MLP neurons of a small language model. Each row is named by its layer, matrix (up: input weights; down: output weights) and neuron, and shows model dimensions 112-239. Each number is 128 + 24 x the weight over its row's rms, rounded and kept within 0 to 255.
After each neuron's rows, "fires on" lists the tokens most often at its 100 highest values on Wikipedia text that the model never trained on.

L2.up272 [124 147  75 130 108 157 156 142 125 172 105 136 114  92 130 132 180 111  90 147 140 140  95 122 118 165 117 163 114 124 142 158 144 126 165 141 148 132 109  87 139  69 168 121 114 151 115 127 131 108 127 129 107 125 130 114 127 102 133 110 146 123 101 187  83 161 182 130  99 143 130 138 133 147 152 145 156 144  99 131 124  91 124 106 114 128 159 104 119 138  88 147  63 150 154 152 108  99 144 119 125 127 149  66 126 153 114 137 133 124 138 156 127 137  94 159 138  96 110 103  95 126 127  96 119 128 105 144]
L2.down272 [165 158  99 104  97 172 151 128 119 153 121 107 151 123 147 117 187  97 104 209 124 114 116 134 110 153 132 164 109 155  96 104 128 136 134 161 135 138 141 136 103  82 179 130  97  98 102 129 114 142 128 111 116 128 122  99 146 104 107  86 123 114 113 158 143 144 139 134  71 141 131 117 153 131 118 133 153 137 136 164 124 118 151 136 116  94 119 122 113 158 105 178 105 109  97 110 115 134 125 105 130  94 132 142 128 115 122 144 107 121 135 140 147 129 128 135 104 113 100  84 156 134 125 124 108 119  96 114]
fires on: "b", "ver", " do", " see", " ob"

L4.up359 [121 124 173 171  98  98 114 115  96 122 136 167 100 110 140 156 112 166 129 144 116 129  81 123 116  98 142 111 114  99 108 180 137 110  79 157 105 135 130 146 143 136 127 151 121 110 155 124 153  90 143 132 147  91 114 117 116 147 132 115 150 113 141 124 124 112 119 132 161 131 113 113 121 122 108 178 129  99 115 143  78 115 125 113 117 113 174 143 157 110 146  80 150 117 134 166 125 122 115 125 124 158 144  90 115 108 139 132 121 114 100 126 135 126 147 108  54 161 118 119 123  93  89 111 113  99  87 162]
L4.down359 [140 155 153 170 139 150 100  89 165 108 127 126 133 109 121 147 153 137 139 144  92 133 114 161 144 137 136 149 104 129  91 152 125  91 106 118 109 117 136 122 135 130 122 116 108 139  76 126 175 130 115 122  78 138 125 124 183  92 138 155 141 130 159 127 160 142 136 180  93 153 142 117 119 152 136 101  82  90  78 126 135 138 135 149 113 161 160 121 166 108 115 103 131 165 106  97  99 136 133  98 145  82 112 150 136  99 163 145 107 166 155 109 131 111 142 117 126 126 119 121 152 111 118  57 127 102 109 133]
fires on: "-", "l", " M", "at", "m", "ow"

L8.up435 [ 92  94 111 147 108 142  96 117 122 137 137 118 148 102 154 170 132 139 112 135  87 116 110  94 127 140 107 140 110 135 119 100 151 136 165 153 132 128 100 117 112 122 114 114 131 125 111 102 138  92 117 133 124  99  86  63 126 108  95 132 152 105 163 107 149 135 197 167 128 150 174 116 120 115 154  94 150 150 156 163 112 134 111 107 127 145 126 101 121 160 123 134 130 147 134 149 107  92 137 139 123  82 148 151 121 136  91  99 112  65 140 137 142 134 117 137 115 123 106 117  78  94 139 109 116 168 174 134]
L8.down435 [153 137 118 144 155 117 166 160 117 144 132 122 122 109 122 106 111 110 124 132 122 122 114 128  83 172 141 114 151  72 133 146  97 110 121 128 108 110 140 103 119 100 129 127 140 122 105 115 142 139 139  99 131 163 146 136 108 141 137 143 115 155 109 162  87 150 130 117 133 134 118 163 147 153 128 132 152 144 123 121 138 136 131 129 145 185 165 127 127 150 176 107 118 157 186 115 163 155 128  99 139  99 136 108  87 168 118 129 154 135  87 126 118 127 140  71 151 102 126 101 154 133 111 114 142 110  78 107]
fires on: "at", " c", "h", "ian", "us", " of"

L3.up959 [116 146 129 141 107  93 115 140 114 160 161  88 112 102 137 127 112 167 139 102 111 132  92 146 103 129 134 167 113 188 129 129 150 123 157 106 138 131 133 108 155 156  98 112 120  78 120 148 148 100  88 143 148 135 149  86 129 102  88 130 135  94 135 133 155 120 149 190 137 150 178 149 155 140 114 131 106 126 162 149 106 100 140 133 152 129 170 121 123 137 138 109 102 158 127 129 135 141 118 166 146 117 166 146  96 134 109 161 132 135  86 159 148  83 132 135 190 127 123 143 117 130  82 129 144 108 126 128]
L3.down959 [130 120 115 122 129 102  94 123 124 154 108 122  63 119 109 129 112 102 124 127 137 142 134 137 102 145 114 142  87 166 122 105 143 139 144 117 136 126  97 143 140 104 157  98 182 161 142 147 172 145 139 133 135 111 160  82 127  78  68 151 161 109 156 111 151 165 160 166 165 153 140 146 183 163 162 151 162 161 154 155 117 108 168 118 151 127 115 147 135  99 137 124  90 121  96 158 139  99 125 113 158 110 175 140 135 114 106 159  96 147  89 127 164 101 150 134 169  92 153 111 133 102 120 138 116  72 146 140]
fires on: " tra", " Tra", "ro", "ron", " Can", "ra"

L6.up328 [108  64  94 154 109 122 123 130 137 144 137  94 129  97 132 129 164 129 129 129 115 106  97 102 140 137 181 116 115  90  98 117 128 178 152  97 144 158 113  99 125  99  88 156 119 105 126 137 142 144 154 140 126 119  98  73 133 113  83 134 140 107 111 139 165 165 168 177 110 139 110 126 129 132 131 133 145  96  94 134 116 114 136 108 152 112 119 111 148 119 124 112 125 117 149 140 131 120 134 163 113 131 128 105 167 170 133 113 117 158 103 150 137  94 154 115 135  97 200 146 103 100 134 152 159 146 119 166]
L6.down328 [189 112 129 111 157 127 121 131 149 113 125 150 107  88 126 125 141 136 134 130 132 113 118 113 110 132 130  77 145 140 138 105 139 127 107 110 114 114 121 160 100 135 179 149 136 111 155 154 131 164 128 116 157 152 176 113 107 134 105 154 142 129 122 116 149 110 112 116 125 116 148 114 161  87  96 139 105 135 155  99  63 167 125 159 112 128  98 123 142 130 122 165 146 109 148 171 112 138 157 108 152 132 122 111 123  55 141 131 127 119 101 100 115 100 107 127 126 116 138 128 117 135 135  87 117 122 151 106]
fires on: "1", "and", "h", " of", "ol", "0"

L6.up602 [115 152 112 141 128 125 107 103  81 109 107 111 109 151 171 115 155 128 113 103 165 157 162 124  96 163 121 159 125 120 140 142 125 161 111 125 151 156 138 124 144 104 130 110 131 128 102 109  97 100 101 160 117 141 112 131  87 156 129 143 107  98 125 167  97 126 149 133 158 139 165 114 114 109 118 100 139 110 129 111 134 157 106 111 108  76 136 128 128 108 107 156  80 133 111 134 155 129 144 128 148 111 154 143  88 165 113 186 135 149 111 149  78 138 148 128 136 140 138 122 112 111 149 122 149 117 132 159]
L6.down602 [131 126 104 119 120 150 116 110  83 114  57 136 156 124 132 121 123 141 113  97 178 135 191 121 117  92 170 152 134 135 132 123  94 115 134 124  93 120 145 111 142 116 131  99 174 131 185 181 157 148 158 118 115 100 112 173 134 108 145 125 103 165 142 122 104 102 119  97 115 148  97 143 127 144 153 143 132 159 119 153 113 148 134  82 137 113 128 110 144 159 148 135 129 137  97 122 124  86 107 124 132 173 136 125  86 123  80 134 153 125  99 102 100 127 150 133  92  96  76 164 142 126 140 120  57 147 130 115]
fires on: " which", ",", " following", " who", " late", " where"

L8.up974 [127 133 139 153 116 153 149 121 102 112  84 115  97 120 175 116 148 110 127  87 129 138 129  79 110 168  88 126 154 143 150 127 102 108 149 126 124 133 127 133 132 104 120  94 172 138 174 120 100 139 117 104 124 145 148 125 168 124 152 145 158 121 130 105 122  80 119 169 158 109 142 162 100 134 146 101 131 168 133 118 134 112 150 139 102  80 146 146 172 112  71 154  90  65 167  79  90 141 121 103 109 107 154 137 115 162 128 134 150 128 122 152 153 128 143 119 117 121 157 140 106 110 148 136 143 114 105 117]
L8.down974 [128 153 115 116  72 151 142 138 147 156 138 146 146 145 127 134 111 122 115 139 111 150 138 183 132 128 128 131 145 156 139  87 143 125 116 137 115 105 123 114 118 124 105  98  89 114 124 123 133 121 105 122 149 132 113 117  62 122 154 142  92 144 125 149 129 147 138 122 116 131 105 153 159 121 128 184 122  93 141 160 174 145 150 109 133 123 149 166  88 127 170 111 129 183 124 142  91 140 118 162 142 146 127 106 124  90  45 110 161 141 107 106 150 169 144 127 136 101  93  78 128 101  87  68 110 135 156 120]
fires on: ",", ".", " This", "==\n", " that", " which"

L2.up254 [124 134  86 136 111 132 112 135 103 110 135 138 118 108 138 157 111 147 133 108 107 158 140 148 177 131 117 157 108 110 122  94 153  95 137 122 164 187 149 103 172 124 132 143 125 153 124 161  88 125 147 159 129  92 109 116 156 119 142  90 107  77 157 157  92 124  92  85 144 100 157 138 149 129 151 143 142 130 105 102  96 172 132 144 129 157  99 122 126 137 117  92 133 160 104 101 133 134 172 109 159 165 157 159 127 137 106 108 161  95 126  99 125 127 186 119 101 133 141 127  95 139 124 121 118 149 107 142]
L2.down254 [153 111 126 140 136 118 117 153 141  77 148 127 129 161 161  98 132 116 118 158 164 104 141 100 112 166 124 136 142  91 109 137 127  97 129 124 144 121 119 135  95 125 114 124 154 105 143 152 130 107 147 115 158 155 128 143 137 107 134 138 140  89 117 111 144 100 129 124 135  74 161 122 111 103 133 149 138 170 134 147  96  84  95 153 170  96 124 108 132 152  43 144 161 158 127 129 183 135 130 116  95 100 120 153 126 149 152 144 153 103 146  91 116  96 168 134 144 122 143 116  85 101 113 110 133 132 113 151]
fires on: "1", " (", " March", " on", " based", "2"

L3.up742 [172  93 165  99 146 125 154 135 129 137 143 134 132  86 136 137 101 133 101 125 120 150 148 194 160 117 119 120  89 144 127 120 124 111  92 126 113 130 133 150 102 184 137 131  98 179 118 126 116  98 131 109 155 153  88 109 106 125 113 148 135 162 162 137 103 149 115 158 121  98 146  99 151 169 133  75 118 158 133  99 120 117 118 118 104 103 101 159 161 150 120 103 154 142 145 137 171 158 152 122 140 127 116 115 139  85 133 175 157 118  92 154 106 105 167 137 164 104 109 135 199 127 141 128 149 145 147 111]
L3.down742 [ 74 170  85 115 136 145 149 148 131 136 167 117 141 122 152 112 130  97 105 133  91 103 114 124  92 123 112  92 129  90 137 131 158 150 106 107 120 136 125 155 101 147 160 132 171 120  96 159  99  97 150 117 111  83 177 163 137 153 110 129  87 145 165 122 174 133 136 140 121 134 116  93 152 126 116 127 153 127 160 134 122 156 126 129 186 143 155 145  98 101 159 132  90 134 119 162 149 142 157  89 121 131 126 134 114 165  95 125 122 122 110  92 117 126 140 106 110 144 162 119 155 112 164 127  97 155  82 119]
fires on: "'s", " of", " its", "-s", "'", "Y"

L2.up277 [168 129 137 137 149 129  97 148 125 109 145 140 140  94 148 154 133 116 136 108 104 153 159 145 155 122 140 117 148 124 144 123 154 111 120 147 169 130 110 114 145 161 132 116 140 124 104 127 106 124 128 147  95 169 141 136 119 118 116 149 102 117 121 157  75 139 143 156 144 158 149 123 124 143  72 100 108 143  90 103 113 133 125 171 148 127 127 163  99 122 138  69 118 175 127 147 148 168 130 149 158 121 133 102 170 116 100 143 164 197 115 115  90 126 135 154  98 145  81 140 155 144  81 116  70  96 165 156]
L2.down277 [147 117 158 122 142 147  90 165  97 106 105  81 137 139 162 126 108 148 152  97 144 161 109 126 118 146 101  91 108  93 140  59 124 115 153  93 147 115 139 147 104 133  90 116 151 107 105 113 130 100 155  77 140 153 174 151  58 121 157 151 131  98  95 129 128 164 151  96 150 124 124 134 110 144 154 121 120 139 135  70 141 123 155 135 123 135 150 150 100 107  77 147 113 155 101  81  93 134 130 170 127 177 105 108 120 107 105 170 165 148 155  82  91 117 120 136 134 124 156 132 147 142 132 124 123 144 122  96]
fires on: "'s", "'"

L2.up143 [ 94 126  92 147 147 154 122 169  98 184 110 144 160 164 137 121  93 148 114  88 119 140 145 136 128 133 164 116  84 109 125 130 121 155 120 106 151 149  71 100 183 135 116 153 136 106 110 145 119 149 154  90 134 114 119 156 122  95 129 100  94  95 113  94 129 122  61 192 152  83 151 170 103 108 149 105 140 134 130 150 109 138 117 154 135 169 112 143 105 113 163 114 139 105  93 124 106 158 147 125 137 157 149 124 140  94 154 107 146 111 115 136 122 135 152 154 137 114 137 103  87 126 141 128  82 134 137 112]
L2.down143 [ 92 127 124 110 188 133  66 129 108 163 109  91  91 161 123 114 101  93 177 142 130 183 107  79 167 124 138 117 124 138 119 142 131 159 157 125 112 132 145 131 120 115 101 133 139 120 147 154 137 133 115 140 145 137 149 169 112 119 131 106 131 117 100  96 149  80 136 111 133 148  87  76 174 122 111 113 141 122 110 140  97 145  85  69 137 116 118 159 163 155 129 112 122 111 105 111 163  97 145 148  90  93  97 144 186 152 114 134 126  88 160 168 152 140 138 117 156 187 163 136 136 130  99 156  98 110 165 136]
fires on: " (", " ", ",", "1"

L8.up118 [123 158 155 156 122 109 135 108 137 155 102  84  98 140 121 145 110 134 124 139 110 106  86 147 132 161  66 125  80 181 141 132 127 127 139 124 154 127  97  87 141 106 146 116 127 123  96 115 133 156 162 148  73 125 155 114 140 143 118 152 128 117 156 129 142 131 119 149 159 121 121 157 120 180  97 165 157 166 149 142 133 136  99 117 150 126 109 155 169 171 161 149 117 131 116 144  77 132 134 154  94 136 120 136 133 159 119 135 125 154  71 142 144 125 139 113 172 182 108 123 134 152 143  98  93 121 106  92]
L8.down118 [108 137 135 118 105 105 132 131 152 119 150 131 114 118 114 145 128 157 151 103 120 115 163 134  80 162 138 118 133 147 133 119 135 143  83 129  97 134  93 137  77 134 162 101 139 113 138 163 169 147 108 104 129 155 153  99  90 120 108 107 165 100 152 125 147 138  89 110 124 147 155 139 114 126 178 121  85 171 152 155 120 107 144  90 182  95 111 126 152 130 172 122 134 115 148 128 129 117  62 140 104 127 148 139 129 102 160 140 156 109 118 165 129  88 151 119 143 111 149 116 142 109 115 104  85 151 158 156]
fires on: " O", " tra", " Tra", " building", "."